python train.py --n_layer=12 --d_model=384 --vocab_size=2048 --activation="swiglu" --norm_place="pre" --positions="rope" --rope_fraction=0.75 --qk_norm=false --init="normal" --init_std_up=0.0255 --lr_mult_o=2.0 --lr_head=0.00895 --warmup_steps=200 --decay_fraction=0.725 --decay_shape="linear"
MLP neurons of a small language model. Each row is named by its layer, matrix (gate and up: input weights) and neuron, and shows model dimensions 256-383. Each number is 128 + 32 x the weight over its row's rms, rounded and kept within 0 to 255. Numbers have three digits each. A neuron's up and down rows have the sign that makes its largest values positive.
A block is one neuron, or neurons of one layer that tend to fire together. After each block is what it responds to, as a language model described it from the Wikipedia text at the highest values.

L3.gate40:152083076106150124164105175104130124087088185128135176143145092144190161027162133083169209172162152175112143165124148139142172091079123024167091135192118138177121096158104104117135096131124113167157145109076103113100178111197117121141160129132122124122137106126110139118076111159119098118171179126118066137106155096110095154163070172133189093101121119116120124079129140155089150140115
L3.up40:099118155128093088142127101082131157108080140112144153167182081118143117131098125162126122124159147191046162135144109116121105098126135141142151139195096162099145125143115096139074081119069130084152125106116150082099169079088111110153093114162148134132119101112128121109118111147105122214121140142156116138152175126131114130085122149076105139148138067106174169098172170104088121162085
L3.gate72:111105114078175136146103084156099146093130129104154205107133149108157146087104117112132097134130097146141130074128105075145147149126174141134099138154116181188150091102150103138145067146108104125110140166092114100079085114107161060121117126110130093154130076118117149194108129148163076091124166153125157070090127072158155137110097141136160103135164092102166129138171197107146053197139
L3.up72:142179107108109136174048130135108142135083135118103120153166123127117079163113113077122136094131093186113138161184078151165106088066096067106198066132117142146094134122129139146125091134136138124139157077197121048122161100080137121102179090125098139065117116101117125133188165122161099160140127147157120140120093104095127156129118106140107130140183064173098104097173160156159133159141
L3.gate165:106125113156091038140142096065133071087175150177152136113173108104142137078119072156129184124151161169130119122120096170126101135124156045097192122154063142163143129158125127107101062094148107145131135142164128157141137078099123172153174101118061101045118058139138043155101131169142096187131123174225102115131092112064187114108155108073143168189143089141160070111118189184120114134116
L3.up165:095121088125172116147132113135127077073144146112142120071194194101178189105144087119141161158157135098092175105147174142149126103104135115115094115138170137145114040146129103117096094094118100104164061103150136092163112087120094134143140157088123105144082084173101088165085106188129155137116132171160064159109136114166090136139125096151057158174121118151045128097130164144190109157148
L3.gate248:128146123154206060178136081110111102173142091131090084129103083131179121138114167087108149100150149120165134095218116150095148116193145147083136145192204154129095146136077111131082098149077166138067132154103123154087109124130148149147115165121128136139148119087077111167172098126127062123174111115110129130155115151082118127168120071130170121107104127139044150174107104134094117122124
L3.up248:129150131080144149100126168113094118099086121130127144134130147092184125129093139133103117177148193130112197130119134129142147130154136145111196121104136122169120167123113164167168127070149120141060178092094129152091116118127145136065170142135142131074107102141128159128139156174194122160085161119117123143151158177128190123141094129143083131109113127159062142095186100181181119161084
L3.gate569:071102072146116067184160117064168125127142117139098130153134120105159086140121107105176132164123137140119158138147100061116099136190073141156147157126122116100119105126113108097074057121112168148168159151106136139074093106099119107142161077118123131070145114148149142134089150138157138163129098169119100109157125168131101107101131072180071126137189110103155131149194119167106135115142
L3.up569:161164109185131123116179058113109065184158098166129187119109156105117128102145163147122112097113127107133147109124113062119100133214157127139159114136095048109166091101111134092121090103096124169103181139084142088094160126121111111082107066118084123126100127134106129135216171172177147173111182168135157147118168129130146136162110151174157161155116105126167118074099144148120133162113
L3.gate617:196072110121176139182101105112139139126154096127117136150147082150132140157163158091153113118132101075161046136126072085063137152101145132150163143106139164214163103131151139158133107120134086081101098114151159070132126127138152128115133159096053159092139122128100049137129132121121178138103090123144118118122132161156115142181212143187092138148139138052098069151146118074124119142054
L3.up617:102118111124213135127118055117124089131089154145183113092193167130156143109178165128120109114170119218086091116140153151128144083106162121176115191125203119098149137122107158178127141159098114124187109107161176152156145068094132173146105134105068134071111124125152109142134126096149159114131126101104092110137112145155104151140134112130126084124067067173102055174124124074132109172113
L3.gate665:075159087143101095122120163141123096137126065139083059103109108122062170123086151147121143141123129080121147115155138095144125063173143123127120119095094140118101136123095136102131123146156160059074138093187109180163074130122148113157080139126063098105113143190086062133113126126113152088063165150165102087164152136097138148136127154169128137071085086159135144108074119127139150184149
L3.up665:141124153143145135162129156077107152161134072123069109106079122105133110113111193105144142048167147038121173132087088068154108107149177136127081142126126102119129141098129140096104128130143096123070158137083097117164094151096097151083118090072109056112120168130154155107112143064113142141098099155105154113145125116109146131155169128171080166155163147136125163191141078151136123144112
L3.gate694:119149114113162124104157087224126119113134113117143104117113167140103161147123180151128115053203169133156160167169112131127189123153182121167124113092132179113114180153167144121153078135193150120111099150056116105103133133113088145098166083136065157115119142187115156147112104112150074139104131135157138147125137106153119159159144129171147148177161162093161138179085151143108135089194
L3.up694:110107111140143125127116138153099082085163120165155118117213131142079074118115100125152210120142105128132149111103195117109106160177127165110160152130134080121111169128108101141117050123142155074207123135110131122119142133156091154129116137141106114093199068162113109090163111094165065094145172119122144151070106088146146135114179110150094152210140151096137152172097122145143116157111
Split sentence-opening words

L3.gate14:082120164137134117077144125190148075127136109128175181184176053135176132105131140142140148148134143116091155129214175090161159099174075121144164109124141077108091161194095037103110055176098174123133026142105146170114107194127079100118118097197114090116181108068162150088111136121147148144136134120114176113174105103135154099152087097067144087157130125143143078103112150158116122120067
L3.up14:102102135173046129110159141155158111110130086099147151142129118149107073195126086147117142186150173131115113153157182182124185182134075175148126168173129148099137137142148093146058157085024110189136103125078145171149166112132105174120167169116134125088146171140096104098081109104114166120153198112091164121141070146091103185088149103105151162089140154147132183161174173108146111116129
L3.gate169:060155089123121114103125158101150138082105125122164172115164113110128139160135152150132153125139108178158127109110127094071139130102095158135131135073065153093188124086154175144110158054118083113119124143062122100148220107111168124076151061096097126130149124099174153160133144150076113071134195095147116141128162139108112134119188138179100096148069106120184108150206068106145132178130
L3.up169:136142136182110101201123137130174122099150136121118176127129151136137125154112105125194145116135145106104138095088108148133137122114149120133151077151090150149154081156100110130116135101141114150089093106137099098160122112128139150115144051067058195043100128177133154099119140169131108133101139132144159096188114115112117125093151146146113098179085160137149144126136101106216105138112
L3.gate226:173098149060194159097139066164128081137134118099176182123078188123068166113115132143131137099060074091114108163103140117153132100116149110116126071106118094134131146090073098191091132080075141121115164076125072105126133129197114161163145160119083122120124119131099120121118110161132122116098143097135206125146106071127128166118075060212176135130088164147151123100163071081131161143118
L3.up226:170121079066151156124110098143095105135091160058183089139148150115125171186107094139106148086161128109161090119074169121140166093114129112153134078095088157123148131116176181129147116105093114122101111133127091119084162124163081125137128124114143135107054137136134141137151189181044135116145147127181079121144166092161130194248130123113193167117150123074051093082130064056102112120160
L3.gate246:132120111157079147144082095126156152124184104131088087175103141164088173091104097101182119160091137123121118182102066115161148127100103181107076168112116117120121142107162125179168166091102131132149165122130150116105127154139057134103100149130098061131136078094130101083187113128124142090138111092113090166149131161132124115129128128078171135102092130186164129206180075093122130164076
L3.up246:189200150145137153156111112139097114055188135117136106107145074104086126193160065149091125123089082124072126156127069103117068132161135131086101119127139114159181118120129103220131164102094137135165128121114120124145151123126121104130086178106131023134159064126082063131116113072097099076123184117155119127112158103158227126135103153148082158126112149142135105160095089117152133097110
L3.gate507:132139149094129110130216136072110104141143173120117083153135143153148094122107145176128116185129105150113120132168130132181163136153144124132055098080079158111060136080056165152099125107091192130102103076125103122130113140138169110180133127142116181124143003050075111101157114177086144165125137118112105100140075203171146101106069139110169085122157094128134117139142186157116128176144
L3.up507:132085115080117123091121136116127121127133144075173193125163136157139170163091114029112140117141177151083100109157108071051168057122153101138139099126120092111141110108188108129100161083081120145087110076171092117111141122134123145115121101108116102090138164141083103118107158179122104136124140131090143133141084139175123161087087118112181127158082156125125150117105168131170109173206
L3.gate679:084113143098139128131130116179087114122102138059157173117119197186136082107156110179098088098108124120123123138150118133120130136110078119148148099105104114072138121067144115130124128132145110185143063108164130123112129106153130139141131119141056180124114075113143096126129167191129150152136141163128147054119115099138112086085090137106145095166142114134128085069153041104125108137153
L3.up679:087087121098139191104186082088108129120123142091098207112175149102164135093108151161082137093100098119112112097101122143162135160149164097180176127143089104134123161135200118122098112120086099164055159116124177153145114126160122101112182128130126159158142102116161148151162198142113161157135141132117190109171116161144055193108117135092101094124125062142135062120103109089161095142118
L3.gate687:164155098117103095128086134084132118124160158129092167162138159101111076135095079155161129185183064132096105089165120135104065119142096068177103132112140156089162100099099143163099184096146151134109161109109118150100157058173141143154187105080071158118109145140105135114183133161119118093127145102087080082186152081140111096154141178081080173153093133120168112095110129151152132167143
L3.up687:121166139162135086104094131132115174128087058108100104112142146159110084185131179125069126136137113110141081095129145117145123099068097139108142153146192142081133110158196150141110183157089095112100135101158148109125121071129113111113146150127133090171130155118056131169130127135112118085138155112107128125107119102128118117088104126131134124211145114174148113160156093103100092128110
L3.gate725:141122100104176124129107108075134151131178177127140099168130140093114137145176136155085140161134070121102143079112089070071091219161108129143163077154137147112186107112096175132144114111098166123100170110133145041134145134156153134139135191114159164129102122119168139131105077144128122163164124091120156095136125077124152151105124088129167125108089116129140087165160133127068144130147
L3.up725:185095175082148130131122107124116120119125144105180080072084101197124143121133121131140072149128155151060070142147100173043114169115148105104139105090110085109185140160123176166109142072161145161153143118131130134092141132061174115124127124174147130187154138119146127131145131137096137166177175101086099126126123101175121103117101138108120155136142093125128082110115086136123129133198
Month names in dates

L9.gate110:123139162072126141136115073094130143068145103103122194136092141161152104118183073091143114126134145123129136119189154103151061147069077162135101097130119178127138132121125133124098110152140106195097143112118151124082057147202141125095167116093169148138127133109092118103160065164064142154079150089033104123147100139120119092131158144096136160182179130128139096147102149202167174127121
L9.up110:155171127185160094089151128127166154129110128131128119127096143121124154141130125100115164205118109089162167137100151164129157222101093180092115149141118129108158082102154133145095128119097130099086126175111119071192158066158160079131146173129067086121086140094119155145146105152113134209149151140079088171126146156175169063170145097138148219113141056118170156150127125151074112119103
L9.gate558:123156121136089097155105130112181106173126152078142160146091137111171108141173161199113146075112082141142178145120140077113132090143096117138113101104094080079184095100096129119120158127057182155119178127112148106107138107099176158194131110092124109089121158158163152071135104128126123159102095154061086101142110172122116117192113160107153129152082156155125105127099195131035129155067
L9.up558:147109097080127139104144008137083152180110154063118136124079172133095152138164172107117133117067147156120185094156130137097134129124148151158171152096100185106130123059150136181168166155120078123191081089148117078106136151128156159124161082177147151124093133162192152149127093080112149184132109189119110076100140115097145071140121115154142141138102104170173108124100154136152097149110
Split-word fragments, esp. g

L9.gate476:162080070148140119154151162122136093121098133118083182101151157119161129129182141152130112110182159112100066160165095091129123158129149114109119098152124073143139167115195161099104134128166218118092154140142141154115105139141123162152157155159125149175086114147117139047090099109200139132132166137134166124187134118094102102157176146085136097177124152150098122158149104152126168225135
L9.up476:134106105109128155104180136118109085151122127120157103168105109108071114144112116095106149158041108101122156143154122162169149100151139157153165100090073128121161118155123158085099127096161167103120177074187113173098171145189096132147118127133140141139153109126153127076177123102119106139156107125156094141170115168145166124178092126099170154157146096070103101087085136155099096143136
L9.gate658:113133122142081067100144121106136097155110117120068151108164141120075151117112104180138130152169099142092145111137078205145143153128085135136137079152137127160134155122101134093166100131182149071110163129162172088098087151110118100139120224091136165102125139152128155156128138120136139108122071130159123150166114073169087162129113163144138145112180095138119121124193136145157133155081
L9.up658:206108094094096115125094119111134110150066167148148119145098197120153139162087186154151146089132154112227104168148151175072108159054129120115115156113114121138114144112067142125123092145134178104130134127134129154162050169140086110166101140080066086137091087124153134099127085113104156100075118113126113122142122168142106157097040125101146147187130131083163186140080125102111153126095
Prepositions before dates

L9.gate428:154128117156144168135127113111076113098109093201214149104164120126113080132133122191128173142148128117203117121136117133133116086163146181116142139139107139120150111104074215099126153116213126127179124184123107159143129114147188114130124151123172179090099135117124145193047137113067103065112103141147101153118168083126160142117128113111114110132169180136114142097104053171093136156147
L9.up428:096057079109140162126152124116132086101161075129126113120113169138118137194131042141118113125116108134132071153111127094136144102129099121108187116113112074178156115084174186133115134134086191111122146071167167164130118124156134142138140117118096099124182140058135132111094129079101100192167073170163172154187118130152130193140153149132113138171167126060066106166134051115089143066114
L9.gate571:078117105119112143125176086122112163158062123162156129094135088083133131173099141143153141071150154117201070141106101103088129082087155124158118160110078071155121138123092149111169166146144127100168109133134057162155150143109155165133062132116118138104128105121109143102130099121093151123133181107120153086136121147074112163216091166118088071155232119147146107075170123137076136142099
L9.up571:137170114095138162121123176122131147109129112157200094144127084125142093172209102111164124136127199085135102111126162125156170150139120137126095073119103150098152152148119193134138109093143145152158125157142136095109190167131109235121176125098147104066105126113173128069179135099093160198147148153144136118122122156089128099137080212134103142176153138084131136119122135131131089153152
Upcoming time-unit predictor

L3.gate302:160130156172139135108112085124163084148120112112115091141075076061168098158144124116132201132129140130090131131131101104136157095152143179174157091106116147157137137095204147175205135058092145133105135174154184162104162165109130094149156083112073163154088129192176120105165159125151083135076122117173122115088113178129064096095123181117152154110107050160145125098141082150146094110138
L3.up302:144155180170094176164102104124163135118123131108122103106096126134086085167048090134173123142115130124106103146136105090189156144097077114087139148093148103123081144194116092086161083129128130140093122115170166128065150175097154182151137117148131075118107119156181124146186131137128117202159166151120135091102116134145137064106066145145139151089167166109148090160124187177214156138134
L3.gate387:167133163161121146092106118095138102159130121134150130151110088115157177119100133160060174110158121143101121150138099151108173135153088107187104130105120115222070092036116142126077166128111124102147124135162181081147165136054123155162195157155147129179157136104163159162140148096094149166154093127136112178081114163110124125135101109110150128118144056082163103103054085139071040127112
L3.up387:141089113086111122114131154157138131112164101104132089150078092165087124149127105102057118130133148114100090161166110143111153124153131133113103120106110148139101138082188124171109134128096167208143135215118129137110151124117131122117108095110064116190097086124107187093150151121108131127083127101109099115085143090112156132151067127156108124127165100139100109199108145140204057113196
L3.gate410:118114127166140144155146149193177119120178155198137163141104133114095165114088063111073174117065157129125122112155233120126081117120113134191105164133129162138121138191096095113130150101101115105092083135175167145156128139146086106103153130130100113121076094160109077146093157150129087162131137139151104169119186083075118082131120101108101161204115125151151150123106127117129078109070
L3.up410:133113125126123112096147155139140138107150089151061147224109121089083113126109109119117135155122123118124103090168162197124132144104118108086111138164140156149092137187136139139137178097126139109103141169110109131140180151128094081093097069131144132129125172125107135112105165099116143107206194144135138145079177104139164117158127130084055159171120133150232163125158117161103147077092
L3.gate647:125132115143169109123141091112177174145142126146180101148147144125135171103089100123116095092163130147092079169139131138159158106187164143153107194123189100163118198092099075086172163134189086163115141143131160122100152113122164142143117133157138139126091105144180099123094210087128117118139094107146079113144162095128131132172136140108095191137147075108129153155088147154120170050138
L3.up647:093132087114135141105067071161143120115131156095099122175106110146166140115116133138101159097129117181132091149166086099116149099180168135055202184072168163130077131122156158082078169137132162165168082112111108123147192100113120100168108144094082095151093100179125105149118088139177097116142122083141123118086133114139087177082067144135139170149170115112150102108072130139095153161139
L3.gate663:180091130186116114122106178146135106116126147134073090130168080130100140131075092158113138102127173146145145040120044105129163121137107126176106140146093113100081134128109110091134100150110175164107141146106041130131101108126153091186108105138102105124147103109141122130108093115129102136185099088121144144122110164188118147103134155071088183108176103089138121158088096086105143101124
L3.up663:083161137092148150145110107148154160135129122099135135063175142151136167137122091143152154145147149143121136114152146075096075122085156165115123178091137184191077120126152218129175123112195120139097131155095107159149125161117151159112124098068164158107142166158163132186158179081137115127142111140134183155154104106096095171066128105143155155143105169104133126126117152128178097099090
L3.gate673:100114111076149112136194119092145070088230111181146147109154133140127103101105125147109075156171141112113117186161081106146115116120141082107128162138152088194158092171165086151096170140108202103130181135126152114142128081125200115132121146132097129095171074136115093138065167075126113144162133111124106052124140137118145116072123120108112153147132174095135101149161138123135129157114
L3.up673:122092118121056158120186098117125138121106119157105155138132077092144201135134153144120135147114109089078097129135121108162172057148063083166113146111139172126164170106104145114171166094117142178129115117124130176117163118127134137115123100102095138160127104137098120092134134080147118125135158088096073187157139155083108165108129159176128159081145077133141161142141139061138172172113
L3.gate713:129156138113114128132154104129148146143135169116171088178099135156114173109185117094107181052160105161104146184121128097081167157111117095148099186133113115152101150084100156162136198171098138099056144116075150078132137158191058188077128115125150080121106059156180091151124115147132125143164095137092159080115158154117122148120144174086089141138063118142125055079106165123170152101135
L3.up713:117139129100175129161088098130105109121128106133125104091160115172125149107151106055062146105159080165097112112147113066083155162136103128072155208136127078155164132097109183130077171121092140140170178135112114115086167058149145188109112102125178124109109096153180170186116112113182114150069078142111152078124163137127087105129146129095127141105136075115200130084125114132156066137115
L3.gate729:095106104098171053105142092156163157165028109143173151180155101152122121155102095102074152088139132154115175156115129095132130137138160080109097100094123124105098130081084119144115087149113115052175136169142119129092098190134099039109159118169097097133189130189085118153122142154086083145135105136142171131089154057089111151130173144119161160130131159127188126121153152090151128142119
L3.up729:123130095119113122094125105134164111080111137126118091132104077172130127092124084162106130159184096164107140144151119071092175138138170103089143139137151133080102175147140092063125050098091134179164142110128129091120072138103191091142194165144111141109124123147132093127165145152100134075151132115214180116123132109134143146184142148129088135130068141094133100106107160130175105122095
Incomplete word fragments

L7.gate76:177120136170117145171067189123122083164116131224108129183135135112138090124180134048110121084145155128126104163150134134063148157060138029061161139172065128122118127171158108143120130144115132140139122162137150146109156128129158176148101121148156094101072097124129136147146122141115140131132112156099091158093073103154184168190137140108067077091137136096165111087152164121116112163153
L7.up76:143121134125128195130119085076125148125118130145185138126113194139162141111148187102126104108110114078099193132061140097133149136068135122135097168113118180139099108190101096092140158172076100132106172066161196132137153088108101104095106070076149156094116088118084129090108090129135129100148129124143095122121123113051137135107157107147117102167071152141161089118160088115134151147104
L7.gate220:185086100134121152163166148179139130152128102124081161148129081142078100113146118147081107116164148202170107142176163108132154116179119157115093108084137074102050150109135117104077111209138130133163159095166103137077057137155081112089117144120132106091133069107164125131151138151136119113077131155176116096088147059162133121169097097135148153105173080154095122047137131140087128113120
L7.up220:113166136092140137135134093100096124131163140157150120152092113137100133141154092116149104122057140156109114178112169130129143131114182122109144114061132085120126166150164148110109134177125123193115094150117146129159152147138133177133114099105098123119120146079154125155141057065114117146127163111130150115145131069158157126211080127133112083114188126129154083139094177133097109083110
L7.gate416:186100134084106125126174168104133137144135092117175156107146156120146164098088124133138088129069088119136123144110129178104081115092102119174154173119103103140201114132163102148110161186137153133127097114067124071156147140098124053157060149099111195125140099055097135153103107153122153091116082124099114124083148114125165174134126128127148067147098129100152059135106095114119083121083
L7.up416:107110124164151147138089051060124156079127084099063120131105165187102109067091108069124088151163150104111157103089104119151148074084125127111143158155146127145120122150114062121089165191116139081162138173147125091140129158080110102168102092060070157164094083146138130127108073144146140104117121136132113177161085088137119122145135169142133149158058092146167174155119136121185048150142
L7.gate695:076071190138130171132150114142120132135106155129078120146126160121122055099134178170122036135104104145120116137123151172104115094145101081060131111155100113133114121105159079168158126120128113209121105138072166093078114112121128137162135097157149043142158119156063123095102134153121110155125140123139128146126145158052108127065143125136102140144129179102101102103136152145156094165077
L7.up695:097143141123130185058155079150157147227184116171206121144103101169106098122175120185112057125083092118146074126133122159097064162140157057153122106149123096159141151137110103136068139109109140184102146197076158111089130140104122075133128117131176131126143169152089143128086114141119127146102074060153138119156140084092146142224149066143154123118073162166125124124117120134147113115101
Incomplete word pieces